config = dict(
    d_model=256,
    head_dim=64,
    d_mlp=704,
    vocab_size=1024,
    activation='geglu',
    norm_place='pre',
    bias='none',
    init='normal',
    init_std_qkv=0.0478,
    init_std_up=0.0478,
    grad_clip=1.0,
    final_lr_fraction=0.0,
    batch_tokens=[65536, 131072, 196608],
    doc_mask=False,
)
MLP neurons of a small language model. Each row is named by its layer, matrix (gate and up: input weights; down: output weights) and neuron, and shows model dimensions 64-191. Each number is 128 + 24 x the weight over its row's rms, rounded and kept within 0 to 255. A neuron's up and down rows have the sign that makes its largest values positive.
After each neuron's rows, "fires in" lists the words (lower case) most often at its 100 highest values on Wikipedia text that the model never trained on.

L2.gate369 [151 115 118 120 167 111 159 144 125 136 138 128 168 121 148 120  96 103 168 182 103 146 126 149  98 142 151 131 148 158 111 104  88 121 124  82 179  85 115  59 123 159 124  89 136 129 127 105 125 118 135 145 129  84 122  96 166 193 139 140 113 152 109  86 131 182 153 133 128 123 156 118 155 127 172 137 119 108 113 110 159 131 108 127 158  97 133 152 125 141 120 147 129 146 107  88 134 109 130 124 159 178  88 163 117 148 108 163 164 142 132  82 129 132 124 155 110 105 113 164  95 122 130 130 129 144 130 115]
L2.up369 [145  49 110 117 139 133 150 172 152  92 129 126 165  97 147 122 112 145 138 134 133 149 152 129 120 128 157  84 136 159 126 146 116 152 147 138 134 118 115 111 104 106 118 138 117 128  84 106 144 118 142 133 102  99 126 150  86 206 146 136 137 151  69 113 120 134  65 115 117 109 107  80 150  89 111 117 164 109 135 114 134 175  94 119  98 149 124 151 103  94 115 155 135 102 133 161 151 123 116 131 116 186  95 164 140 167  52 144 182 144 121 155 161 106 111 102 131 144 160 188 107 110 110 125 137 167  98 122]
L2.down369 [156  89  95 106 147 120 136 139 160 135 124 114 134 115 128 131 167 111 200 112 160 106  98 180 130 145 125 118 140 117 168 134 128 126 138 100 156 132 127 142 128 139 144 111 125 163 108 163 143 142 123 174 133  87 138 120 138 161 125 151 168 140 142 141 106 113 112  87 130 130 125  76 126 129 153 108 111 151  79 119 149 145  73 146 135 123 139 146 100 149 163 115 115 107 140 164 150 112  94 133 100 160 133  95 100 117 160 138 103 132 103 138 129  88 112  79 137 106 135 121 166  64  88 122 108 108 124 127]
fires in: "from"

L6.gate391 [153 118 112 143 138 110 143 169 132  96 113 194 135 100 141 153 131 138 145  99 185 200 101 132  97 106 108 110 162 134 109 168 160 132 171 138 150 106 113 112 101 128  92  88 109 164 121 112 122 104  94 133 134 136 141 139 141 137 121 145 153 143 111 137 128  93 127 134 112 134 129 138 132 144 134 122 111 131 142 135 113 152 100 130 156 138 122 137 147  88 144 140 151 157 131 111 112 171 108 151 137 146 114 160 110 115 165 150 156 136 147 139 142 100 166 111  96 130 115  99 117 120 159  79 165 182 123 143]
L6.up391 [ 92 173 135 129 120  96 146 154 103 110 143 127 120 108 167 157 119 131 139 123 151 131 105 144 132 129 138 100 128 119 167 157 119 123 145 122 188 124  96 131 123 117 129 123 119 161 122 142 127 147 179 160 108 147 132 159 116 141  90 129 159 116 185 111 135 137 144 127 134  86 105 152 124 122 118 123 142 101 142 127  81 152 116 100 117 102 182 104 124 165 194 134 111 119 166 127 163 184 132  96 121 147 148 132 105 139 144 111 135 117 127 168 115 108 159 139 103 115 141 107 141 141 118 136 125 142  86 156]
L6.down391 [110  74 130 139 140 114 102 153 105 115 103 163 145 108 146  94  94 109 125 141 160 116 115 106 157 149 102 148 135  83 150 173 152 126 123 138 117 114 139 135 135 113 133 124 145  98 126 103 135 101 132 113 129 137  61 192 162 132 130 130 141  92  59 136 133 112 110 167 108 133 119 112 162 136 139 114 128 143 126 113 107 191 141 118  77 131  37 152  95  93 134 113 121 142 101 123 139 121 124 121 135 157 108 111 152 111 144 106 133 143 145 119 132 102 109 107 127 137 114 111 169 155 161 126 158 182 114 113]
fires in: "the", "then", "there", "theatre"

L7.gate211 [119  94 104 134 115 120 134 149 112  90 124  95  93 159 128 116 137 128 132 112 113 109  86 132 121 107 145 125 116  78 128 145  99 113  93 118 128 174 141 110 136 106 162 114 121 129 102 113  94 137 156 109  67 105 130 154 140 136 122 152 133 122 106 145 166 123 122 116 130 101 147 110 100 144 149 117 119 150 127  93 120 149 200  87  84 151 115 106 164 134 151 140  77  98 105 127 150 132 129 149 165 118 122 191 152 145 192 144 187 154 103 145 120 129 124 149 112 138 109 179 156 135 146  97 146 126 100 112]
L7.up211 [ 95  77 122 149 100 118 116 152 135 110 149 156 104 140 126 111 126 159 123 141 122 138 127 107 155 122 162 123 155 113 120 124 141 144 167 131 118 105 136 148 130 136  90 136  39 167 153 112 159  95  92 152 102 124 157 150 127 122 122 142 122  99 129 170 103  96 149 119 131 124 139 106 138 113 156 132 125 113 143 119 134 141 145  74  57 123 121 170 143 155 120 107 111 135 119 159 149 113  81 132 170 111 135 108 154 131 147 124 125 119 114 117 114 131 119 172 136 139 132 134 145 120 156 136 150 142 110 135]
L7.down211 [127 110 138 134 125 137 134 126 152 125 145 144 106 128 170 134 122 126 113  98 127 156 167 119 149  90 124  99 143 143 107 119 141 143 124 149 107 139 160 170 160 116 143 137 162 102 117  64 108  90 123 117 183  99 142 147 133 142  95  89 114 139 165  96 113 154  96 131  82 102 121 129 157  93 177 108  85 138  99 116 146  82 137 139 109 174 141 122 109  91 104 114 185 133 132 132 156 140 121  87 125  92 112 118 143 114  87 153 107 147 150 152 155 108 103 151 145 124 117  90 167 130 120 109 147 122 122 136]
fires in: "the", "a", "released", "an"

L6.gate16 [131 132 136 141 156 174 128 150 141 129 160 133 105 147  71 170  89 109 124  99 120 158 125 135 135 142 152  93 152 163 118 145 156 100  93 148 127 144 117 147 121 103 117 114 124 102  91 128 136 101 116 212  91  75 117 127 106 141 132  77 132 143 125 116 144 124 184 144 116 120 148 158 138 120 133 119 139  70 122  91 121 143 112 154 140 182 125 158 149 109 139 124 147 119 132 145 100 152 124 125 130 128 128  92 143 120  88 115 100 138 103 115 155 143 144 121 134 131 138 119 127  98 126  98 157 127 147 130]
L6.up16 [110  94 139 132 102 143 163 173 157 143 201 115 155 102 147 151 120 113  96 164 170 118 123 121 123 137 113 136 102  75 141 114 122 117 135 127 138 160 138 102 144 163  93 136 103 156 157 115 119 128 130 154 107 128  94 136 149 174 143 102  93 116 175 133 146 144 139 115  76  93  99 161 127 112 141 128 103  83 127  88 120 131 113 156 166 153  88 150 109 142 101 170 138 119  98 125 104 119 121 139 147 174 110 118 154 147 112 142 119 132 147  88 134  97 140 169 104 144 129 151 135 158 106 125 128 135 107 132]
L6.down16 [160  98 130 170 130 152 157 137 123  86 136 156 133 191 126 146 163 161 117 159 121 131 115  93 138 116 164 153 114 135 133 189 121 114 115 141 117 131 126 105 138 111 146 138 136 104 126 141 139 141 120 130 124 106 122 143 109 134  95 117 139  97 162  83 118 120 138 131 118 121 129 140 155 117  82  94 101  64 145 108 136 139 119 150 136 168  79 159 125 120 111 154 164 139 126 105 146 108 181 109 111 144 114  83  89 149 153 161 134 128 159 115 125 145 173 111 112  78 121 145 115 111 102 106 153 104 165  94]
fires in: "on", "australian", "once", "between"

L7.gate430 [173 121 134 106 135 119 125 109 135 138 139 192 156  78 161 133 146 149 167 165 103 135 111 147 123 139 123 140 153 153 134 128 160 111  85 118 136 166  85 126 118 132 179 131 127 162 154 105  92  99 144 142 144 114 116 127  87 164 119 110 129 113 141 119 129 123 134 122 152 125 138 115 126 116  87  84 129 135 137 132 140 169 126 131 112 132 132 127 122  98 113 150 124 157 118 103 113 156  43 135 180 107 110 141 127 154  59 164  52 119 133 150 139 112  96 131 115 111 119  87  99 101 150 149 151  87 118 123]
L7.up430 [132 109 146 116 150 127 129 141 128 142 103 126 106 125 113 117 182 153 169 125 138 107  86 123 129 158 144 124 118 108 136 115 120 144 163  83 140 117 149 152 129 137  79 135 110 152 112 149 145 105 121 117 122 113 117 152 147 142 124 112 151 178 114 178 123 141 135 116 163  88 105 165 139  86 146 135 116 108  89 134 125 161 142 109 130 176 116 133 144 134 152 161 101 106 138  79 152 105  93 141 106 147 155 118 149 124 111 116 140 163 118 142 127 194 152 119 115  89 129 164  82  74 109 133 138 125 137  95]
L7.down430 [113 106  97  86 137 105 147 153  99 147 155 136 141 136 147 122 141 103 136 117 191 126 169 156 122 180  62 124  99 134 131 139  72 140 115 104 145 159 126 113 136 138 128 131 116 130 111 107 126 130 114 140 158  94 179 110 122 106 137 137 128  98 132 113 116 130 145 118 133 145 146 110 167 107 136 120 136 141 127 171 135  58 165  77 119  84 120 157 115 149 166 117 103 111  95 112 147 131 149 114 120 124 130 144  99 101 139  65 111 134 141 131 147 112 131 131 146 148  69 121 113 143 106 154 143 138  95 146]
fires in: "from", "museum", "for", "domestic"

L11.gate607 [107 154 112 119  97 132 104 106 166 126 126 135 113 115 131 129 120 124 155 157 149 126 115 132 147 117 149  75 157 140 160 121 126 131 144 154 137 119 168 109 123  96 123 155 103 133 147 132  77 125 109 152 141 118 139 153 122 151 148 156 151 111 121 146 141  99 118 176 104 136 135 129 139 120 106 117  69 116 115 156  93 125 161 153 134 113 109 137 104 163 144  93 133 154 127 101 132 175 180 124 126 134  94 119 188 114 160 110 116 148 153 142 144 128 116 134 112 131 134 163 209 133  94 138 118 101 133 160]
L11.up607 [135 122 128 105  96 140 114 147 107 100  70  86 124 136 108 179 126 120 106 120 120 148 121 116  82 135 122 134 133 119 143  79 117  96 133  92 108 147 129 159 109 129 132 153  76 124 142 150 134 150 100  94 160 105 112 157 153 138 148 132 138 110 158 171 115 149 166 138 126 154 144 108 123 134 165 124 113  96 163 118 146 151 147  98 139 112 125 109  76 149 127 194 145 139 184  94 128 174 154 111  88 110 120 137 128 126 129  90 146 156 137 189 132 137 117 118 129 119 100 105 111 123 137 139 148 104 139  76]
L11.down607 [127 141 107 104 151 129  87 112 125 161 132 137 163 186 126 183 106  92 149 117 129  97 151 114 131 160 119 120 129 169 188 124  88 123 130 107 184 158 107 115 135 119 146 127 136  69 108 113 108 101  84 122 136 154 128 143  94 180 134 121 127 116 115 132 118  95 134 111  90 119 157 136 117  84  87 115 118 136  69 118 142 153 118 117  91 124 115 134 137 111 107 105 189 116 136 127 109 122 154  93 135 146 118 118 139 124 116  97 157 107 131 147 116 157 123 141 112 139 144 154 123 144 157 124 161 116 147 151]
fires in: "more", "than"

L7.gate303 [156 138 144 129 121 116 121 117 146  94 140 130 120 120 163 131 134 147 144 112 107 150 136 122 123  93 134 110 125 110 119 141  88 143 120 152 176 145 147 143 185 149  96 124 177 163 144 134  91 137 139 152 150 139 124 115 177  94 141 111 178 100 111 124 110  76 166 119 129 106 161 165 125  77  90 107 120 109 109 151 121  94 138 106 138 146 127  91 149 137 113 132 183 106 107 130 158 125 106 140 132 133 116  84 140 157 151  94  92  80 146 122 122  76  92 143 103 152  95 121  99 116 106 154 126 104 118 146]
L7.up303 [135  87 133 205 127 105 105  98 113 144 171 135 191 111 155 138 138  83 131 156 142 122 133 146 158 122 161 105 160 106 156 135 140 142 152 102  99 135 138 115 109 105 126 134 127 122 106 109 166  89 147  99 127 115 107 137  94  98  73  82 117 144 148 159 134 117 132  86 141 104 134  77 137 133 107 118 133 111 123 124 140 135 159 110 118 160 153 137 104 132 130 115 132 180  97 104 163 104 136 150  90  92 124 145 158 117 138 128 122 164 156 141 111 159 142 102 167  98 126 158 151 128  84 140 154 102 152 125]
L7.down303 [ 96 139 115 145 109 108 137  98 173 124 143 165 167  82 181 154 137 145 131  88 129 174 130 135  84 119 140 140 135 124 121 118 135 142 132  82 117 104 157 135 128 151 126 135 146 126 123 103 132 120 151 125 105  88 140 106  94 101 105 151 167 173 115 144 123 141 135 135 136 144 111 141 139 141 150 155 118 143 144 110  78 167 126  78 180 128 109 135 110 153 183 129 119  97 135 137 113 139 146  92 120 137 145 116 129 124 123 135 114 118  93 112  80  88 162  92 117 132  98 115 150 133 155 156 147 160  93 152]
fires in: "became", "www", "becoming", "because", "women", "well"

L5.gate511 [ 86 139 126 108 153 119 176 186 173  90 122 100 127 118 111 116 122 166 120 168 177 114 118 141 106  86 133 128 127 125 134  80 104  92 111 132 128 135 152 122 139 124 119 127  97  97 144 119 137 137 164 159 115  95 145 122 101 130 142 113 112  75 123 133 121 123 100 142 120 150 153 133  93  97 148 116  90 141 142 119 122 137 102 146 127 134  84 134  95 111 132 104 162 116 135 144 163 139 131 121  95 111  87 121 157 119 109 130 121 114 141 137 142 167 102 148 103 151 153 161 103 120 114 155 150  99 156 109]
L5.up511 [118 138 144 150  97 115 118 131 136 132 127 116  98 117 144 140  89 171  88  95 145 127 134 123  76 165 111 147 132 122  84 151 137 120 125 127 118 120 131 160  86 115 145 116 107 144 143 135 156 126 140 126 136 116 150 126 120 109 153 138  74 145  98 131 172  68 151 138 129 111 150  91 137 130  97 122 167 104 126 140 116 141 156 108 137 185 121  93 137 144 127 104 138 137 173 138 123 131 132  71 102 112 105 133 123 136 124 156  87 131 177  94 117 118 141 133  88 155 109 113 136 160  72 105 159 112 150 130]
L5.down511 [155 127 122 141 119 167  91 142 128 138 150 148 121 144 144 137 156 134  94 132 158 119 104 120 107 101 123 146 117 149 101 125 109 108  97 129 142 112 143 143 140  84 147 162 125 131 164  87 130 133 119 107 125 160 117 112 130 102 156  78 122 149 106 110 158 103 146 116  90 114 135 108 151 151 103 145 153 112 116 177 108 134 121  82 162 151 131 138 118 105  94 115 134 147 139 152 160 124 160 190 127  66 152 127 118 155 140 119 110 146 138 142 135 126 116 120 143 124 177 145 184  91 153 162 177 102 126 109]
fires in: "than", "through", "little", "van", "love", "title"

L6.gate140 [104  89 161 114 123 103  98 122 195  89 153 135 132 129 105 132 150 113  97 117 132 162 150 121 110 138 166 134 130 146  92 112 152 113 125 119 138 150 124 104 153  83 151 121 132 134 109 145 143 153 104  97 105 110 109  74 134 134 172 139  98 125 168 147 150 145  93 165 122 157 119 139 134 114 140 107 110 110  99 179 111 105 135 104 123 172 165 123 145 163 138 124 117 149 116 102 162 158 145 121  82 112 128 130 150 127 121 136 135 116 196 147 165 125 134 156 141 115 134 142 151 144 176 120 149  72 152 138]
L6.up140 [100 139 117 128 133 138 155  65 139 115 126 140 161 104 123 113 151 169 112 125 118 121 141 163 183 107  99 137 164 127 145 140 126 163 141 132 196 120 150 173 123 135 123 187 117 147 120 130 118 167 116 144 119  96 137 127 146 122 163 112 113 114 125 162 128 121 136 178 142 140 143  96 141 117 150 134 135  92 132 141 144 106  90 102  96  94 103 131 149 144 173 121 111 107 130 139 131 198 159 172  84 136  93 152 121 124 138  99 119 135 165 119 145 126 130 124 136 165 166 104 114 162 117 128 144 134 160 114]
L6.down140 [102 129 144 131 133 106 133 173 120 135  98 141  91 119 123 109 101 140 125 141 145 111 148 103 143 146 122 120 116 136  89 105 110  96 118 151 101 129 132 100 163 120 141 189 145 112 126 133 125 104  75 136 139 156 125 153 161 121 157 166 177 141 121  99 120  88 116 122 110 158  80  94 149 113 135  97 152 108 140  94  57 145 134  96 168 171 121 179 127 136 155 173 180 141 125 148 124 135 129 110  96  98 135 150 156 131 129 139 148 112 142 139 106 141 140 101 156 147 107 114 133 125 162 122 130 147 117 139]
fires in: "more", "mass", "massachusetts", "consist"

L7.gate541 [163 124 143 142 141 113 118 101 128 125 106 114 115 168 112 134 158 124 102 168 152 121 134 100  80 118 150 108 116 107  93 105  94 146  95 144 122 134 129 132 110 179 112  95 118 137 134 159 170 123 128 135 153 142 161 139 141 108 128 103 130 101 122  60 146 207 113 132 104 129 129 115 115 117 116 120  92 150 138 110 169 146 180  91 111 106  59 107 143  87 104 141 147 129  96 136  97 110 140 102 131 118 152 120 112 196 107 142 132 133  86 120 141 144 101 157 170  95 129  98 127  90 134 107 156 156 169  89]
L7.up541 [176 163 168 139 128 167  99 103  93 140 132 112 178 134 113 156 157  96 155 115 110 110 143 115 111 112  76 156  78 144  90 149 129 174 101 113 103 130 105 141 102 162 115 100  85 134  99 139  94 132  69 123 124 138 135 179 138 118  98  89 127 138 123 137 104 100 102  95 142 165 104  95 126 100 116  51 120  98 148 149 153 137 116 106 164 139 104 127 171 124 147 106 173 137 139 165 125  93 116 105 158 149 121 131 135 144 160 110 142 117 153 167 104 127 131 141 119 129 167 127 115  90 146 144 132 143 131 177]
L7.down541 [102 139 127 103 138 134 122 124 114 148  92 104 120 130 122  93 121  89 136 127 110 144 151 168 128 145 144 146  93 145 136 121 141  98 145  82 124 209 159 133 124 168 134 131 105 117 127 184 118 145 159 105  87 106 142 115 115 117  83 135 114 116 117 111 115 111 109 120 151  83 104 148 152 116 181 158 119 134  87 118 102 141 123 144 153 149 137 168 117 110 121  99 148 143 106 163 102 158 101 140 104 152 142  90 107 150 131 153  87 127 162 152 132 161 122 116 101 142  81  98 170 129 104 145 121  61 108 144]
fires in: "the", "he", "m", "com", "she", "they"

L11.gate253 [ 87 136 163 112 138 146 165 141 180 101 148 142 159 106 132 141 138 167  82 124 134 126 126 144 132 104  80 114 136 107 158 137 128 161 120 138 133 145 138 129 147 131 120 116 152 114 131 164 121 118 106 164 122 145 131 136  89 158 107 118 163  72 111 153 128 134 134 123 140 110  67 162 112 106 116 180  88 150 154 138 108 143  87 135 150 193 148 114 103 162 156 136 115 125 137  91 139 149 147 120 145 110 124 105  76 122 103 159 114 154 153 103 155 116 178 135 126 106 125 131 135  77 128 106 105 155 139 150]
L11.up253 [149 119  94 154 141 119 153 157  90 136 156 148 112 131 101 109 127 112 105 122 142 161 168 148  88 115 185 119 138  94 172 148 134 122 111 120 139 114 119 111 120 108 132 107 152 158 119 132 126 117 111 146 132 103 146 133 111 149 116 150 198 120 159 135 119 124 129 108  95 133 100 134 149 117 130 117 121 108 148 110  96 126 120 136 173 111 130 144 107 119 114 103 121 100 182 141 133 145 160 120 138 151 115  54 148 174 175 118 108 161 154 111 151 130 162 148 128 127 127 140 133 108 142 146 157 117 151 167]
L11.down253 [155 156 130 160 103 136 150  81 121 100 146 121 175 132  91 155  96 168 132 135 141 123 156 117 131 165 140 122 119 158 138  92 152 117 129 146 135 124 132 142 144 121 147 124  88 124 105 121 124 120 106  84 105 116  90 124 107 139 136  83 178 100 171 113 157  70 132 128 159 125 109 147 134 117 121 151 112  98 110 129 131 161 154 125 134 135 108 139  94 152 125 114 112 136  73 108 143 126  95  85 137 132 123 132 125  99 111 135  95 135  92 117 146 121 143 128 118 112 155 132 109 144 125 152 135 152  97 117]
fires in: "on", "of"

L3.gate65 [130 131 140 116 144 125 137 118  93 187 111  78 122 153 111 151 118 119 134 112 117 131 103 110  90 141 105 119  85 121 120 111 142 128 121 147 134 125 132 131  90 120 120 148 111 160 137 157 122 132 114 111 132  99 147 126  94 150 116 119 123 126 118 149 138 123 117 136 159 128 137 106  99 130 120 104 109 101 129 111 123 153 130  90 102 131  84 110 149  89 148 130 124 158 111  71 150 130 152 109 120 100 105 140 147 113 121 131 115 136  98 103 143 177  92 122 124 125 111 180 128 134 146 114 132  98 114  97]
L3.up65 [151 121 151  96 129  85 146 126 168 172 133 119 124 134 133 121 128 138 160  79 137 125  98 123 130 117 157 142 104 126 110 123 150 130 122 126 146 129 151 133 154 141 108 133 100 131 172 164 169 109 143 125 100 115 135 115 108 124 166 159  87 143 127 121 157 111 156 136 128 132 104 124 100 131 117 137  94  85  79 130 145 134 129  91 150 116  92 121 159 125 112 105 101 122 125 123  91 123 177 110 102  92 125 117  90 114 151  74 121 125 158 122 164 165 121  94 135 150 147 162 160 128 110 160 109 105 100  86]
L3.down65 [147 134 117 136 147 103 138 126 172 128 129 110 140 131 124 108 109 122 138 126 159 106 124 100 103 111 161 101 122 147 146 130  82 131 141 122 111 118 134 143 119 102 132 112 183 120 150  97 126 163  98 132 146 107 110 131 149  94 166 162 114 117 155  70 147 149 133 147 159 105 102 118 114 118 102 140  87 114 166 176 112 147 136 111 126 132 108 110 129 163 109 138  99 129 105 146 110 118 141 116 115 139 130 126 144  89 146 112 143 150 138 128 111 124 148 121 129 130 143 157 140 112 150 148 117 149 173 109]
fires in: "was", "served", "is", "also"

L9.gate543 [160 140 165 124 149 121 148 178 151 124 142 159 156 158 147  91 140 104 184 122 129 131 128 113 166 119 115  73 144 100 142  91 127 119 107 126 141  94 166 126 121 151 113  54 147  93 196 120 113 108 124 117 163 137 116 157 136 196 139 125 183 135 138 105 123 104 148 159 175 134 115 158 145 126 128 109 102 121 126 141 154 153  90 113 128  97 111 105 128 120 147 106 131  88  85 125 109 124 123 133 133 160  92 119 113 158 124 139 116 115 141 104 168 138 163 144  97 113 133 126 129 106 137 162 145 113 128 146]
L9.up543 [117 113 159 131 112 115 125 140 109 146 131 138  96 153 138 164 124 156 123 146 160 132 162 121 102 168 159 104 142  84 171 108 137 144 126 128 158 134 131  87 159 158 132 121 145 161 105 132 126 119 127  99 123  97 126 134 112 112 137 128 185 128 153 109 145 186 119 150  74 116 183 135 152 110 131 126 151 128  83 147 112 179  90 140 127 125 120 109 152 129  82 121 166 104 132 118 124 114  93 127 188 150 138  84 145 138 134 119 184  86 146 178 109 118 141 128 139 179 122 153 117 107 168 178  93 100 128 118]
L9.down543 [111 117  83 126 136 108 160 167  83 133 155 132 103 138 168 107 172 138 150 122 150 130 141 111 106 135 116 134 119 137 111 102 114 112 143 131 188 119 146 172 138 137 133 135 119 133 156 131 104 120 135 146 144 142 137 158 142 145 113 120 180 117 146 185 139 127  88 127 169 118 127 150 133  88 125 117  94 116 128 126 101 138 148 140 148 143 136 125 142  92  81 133 135  69 124 113 110 117 203 133 122 104 146 120 155 105 146 116 116 130 138 127 130 101  85 105  84  93 125 119 134 153 158 160 118 105 134 110]
fires in: "with", "at", "on", "within"

L5.gate613 [117 102 125 115 137 139 168 140 162 118 109 101 135 181 137 126 131 170 136 113 145 129  94 123 131 112 124 135 159 109 107 114 102 125 152 135 121 156 129 161 134  99 136 126 110 164  97  94 136 142 108 160  96  61 116 128 119 156 148 107  87 108 117 158 108 130 123 134 143  83  84 106  79 158  95 114  95 148 107  88 141 128 140 120 144 141 112 148 111 113 142 115 133 143 103 109 141 132 104 117 118 104 132 137 151 153 167 128 144 114  82 154 167 107  91 134  99 112  77 157 153  94 117 118 145 128 122  85]
L5.up613 [136  57 118 121 131  98 113 119 112 132 113  88 161 180 123 169 175 117 136 107 140 101  93 103 107 147 138 120 179 124  92 144  90 176 170 132 106 128 118 171 136 116 152 125 104 105  98  94 145 139 143 143 124  90 113 107 139 142 122 118 106 129  98 129 100 177 144 134 102 103  95  94 103 149 116 136 118 153 112  71 136 120 142  85 131 176 120 124 129 143 127 107  97 121 115 129 150 125 110 110 120 110 126 116 149 109 146 139 148 124  94 143 118 107  93 133 119 106  96 132 139 121 158 153 118 133  63  97]
L5.down613 [116 100 167 149 112 143 120 151 179 125 120 105 111 131 140 124 161 121 165 171 128 144 103 114  64 163 106 136 116 137 145  99 111 112  93 109 151 177 111 154 142 106 141 138 106 133 122 148  99 127 134 119 167 158  97 129 138 170  50 144 156 141 164 147 110 132 137 175 100 136 118 122 148 147 158 139  87 129 140 151 125 102 135 138 113 129 135 142 159  93 155 168 108 137 114 202 125 128 145 127 114 115 152 120 161 125 118 152 130 160  86 141 143 121 137  99 106 147 138 144 164 131 126 158 117 127 137 135]
fires in: "a", "later", "an", "north", "south"

L5.gate510 [117 116 123  81 134 127  98 173 133 131 160 151 107 143 151 113 125  69  95 149 148 124 147 139 100 136 109 110 113  98 100 123  99 136 112 157 105 128 153 130 126  82  96 153  96  90 140 124 133 121 125 120 121 103 138 127  95 157 144  94 120  84 122 101 134 122 133  76 119 160 141 112 151 170 137 131  81 139 166  87 142 153 115 145 139 178 131 110  91  83 145 121 118 130 114  98 125 107 112 132 145 121  93  98  95 140 116 105 123 123 161 140 160 114 125 131 151 130 122 140 102 150 126 123 122  73 102 182]
L5.up510 [155 130 113 120 125 129 112 122 127 125 152 127  95 167 122 126 113 124 109 138 122 122  81 118 114 101 121  94 144 107 139  98 110 105 149  82 104  87  95 104 137  61 107 110 112 131 110 128 147 116 149 148  85 106 145 147  90 150  80 137 130  82 108  66 103 105 138 130 135 108 110 155 138  86 145 141 107  99 113 123 138 120 150 142 114 175 147 117 126  58 160 124 137  90 106 115 111 129 154 139 176  98  95 140 113 139 134 103  91 105 155 145  98 115 206 134 139 129 117  94 123 104 114 140 147 115 158 161]
L5.down510 [131  94 101 132 154 121 175  92 120  98 138 111 167 120 135 178  93 148 162 114 152 132  90 153 128 156 168  99 132 111 139 126 119 194 137 122 132 129 177 173 120 126 116 126 126 106 153 128 104 137  82 112 147 114 115 140 154 132 116 136 180 176 137 161 125 146 130 176 168 127 106 152 136 124 164 143 154 182 115 124 114 130 180  95 122 115 125 147 150 157 103 121 118 103 111 147 136 119 135 171 117  88 103 117 131 131 147 152 169 148 168 144 136 117 152 113 125 118 140 129 101 127 128 120 106 165 128 115]
fires in: "of", "beginning", "hong", "video", "half"

L3.gate667 [165 137 120 135 110  98 168 124 163 144 135 111 107 130 147 155 140 146 125  69 129 174  77 146 123  99 109 146 128 106  85 124 101 113 132 137 168 100 151  88 156 129 123 154 153  90 138 199 113 113 130  98 105 120 131 104 159 112 112 129 123 132 114 135 150 127 145 143 158 102 131 133 120 149 111 128 112 150 107 158 160 152 153 139 120 143 166 138 145 106  98 129 129 132 124 136 134 117 103 136  98 125 134 128  98 120 137 162 135 113 109  94 161 108 138 140 104 112 112 114 105 107  56 118 130 131 178  90]
L3.up667 [131 128 111 137 120 138 150 120 107 150 121  88  86 130 122 147 136  87 109  83  94 167 132 149 130 142 131 124  77 140 156 124 115 147 138 130 163 151 112 143 107 170 194 111 153 122  84 124 102 113 118 164 175 158  92 127 113 136 110 106 177 108 146 123 156  81 116  76 157 156  83 151 120 123  82  86 127  97 112 165 132 143 108 139 101 136 146 154 158 133 122 107  99  91 117 145 127 148  96 137 167 165 158 119 100 137 123 129 108 114 157 157 128 122 111 113 115 109 170 147 169 110 147 155 116 146 107 111]
L3.down667 [116 141 134 145 134 145  85 114 120 134 109 123 123 106 139 111  86 124  90 149 101  97 116 153 180 122  86 120 120 141 126 170 126 134  98 129  85 164 112 157 120 153 118 101 139 127 113 114 127  98 138 108 144 135 104 112 148 129 114 111 125 118 137 144 124 129 133  93 120 132 121  89 135  99  84 113 154  65 127 126 100  96  66 138  94 112 141 122 191 110 144 137 122 121 143 144  97 129 132  85 164 128 146 144 182  97 141 123 112  92 153 134 123 107 135 141 153 129 151 144 138 126 179 135 143 155 105 149]
fires in: "the"

L11.gate432 [108 103  89 117 157 122 175 133  94 155 125 161 109 115 162  93 150 161 127 104 129  85  90 110  89 132 133 126 120 126  80  97 126 149 109  99 145 125 137 132 197 114  94 168 155 155  74 118 129  96 132 152 112 142 180 118 117 119  94 147  90 143  85 129 121 143 118 117 115 114 118  89 135  99 134 125  96 134 109 136 111 139  90  65 105 133 111 124 134 101 145 127 128 122 163 106 157 148 149 132 152 142 150 134 143 151 117 125 178 164 108 122 112 152  78 134 118 176  78 150 147 114 115 109 141 103 129 141]
L11.up432 [127 146 145 110 157 176 116 157 110 137 153  85 158 138 149 121 113 160 116 119 137 180 146  95 116 134 135  92 159 121 117 124 132  95 102 135 148  94 122 128 140 151 152  93 156 123 131  98 113 126 128 153  90  87 155 147  72 147 147 132 140 100 162 124 151 132 127 109 138  90 113 107 134 126 121 146 158  57  88 145 113 133 131 132 154 114 109 162  75 148 156 151 153 103 114 145 104  77 152 124 107 103 117 153 137 112 118 150 159 134 127 157 144 146 103 108 127 132 102 119 140 113 106 180 144 142 127 138]
L11.down432 [120  92 136 108 145 116 153 136 153 165 137 120  78 110 142 112 138  97 116 153 142 122  96 119 105 146 107 141  77 151 130 114 115 179 146 136 127 125 134 132 100 186  89 150  83 135 132 164 155 145 170 119 105  86 167 147 145 143 157 150 145 139 115 133 118 139 174 153 151  95 165 131 126 139 125  97  98 122 167 148 160 118 117  80  79 103 109  99 101 140 152 175 135 102 137 136 158 114 156 149 112 149 125 155 157 137 102 161 118 108 185 108 146 144  98 169 129 154 112 135 122 109 117 117 151 115  62 101]
fires in: "in", "on", "until", "at", "from"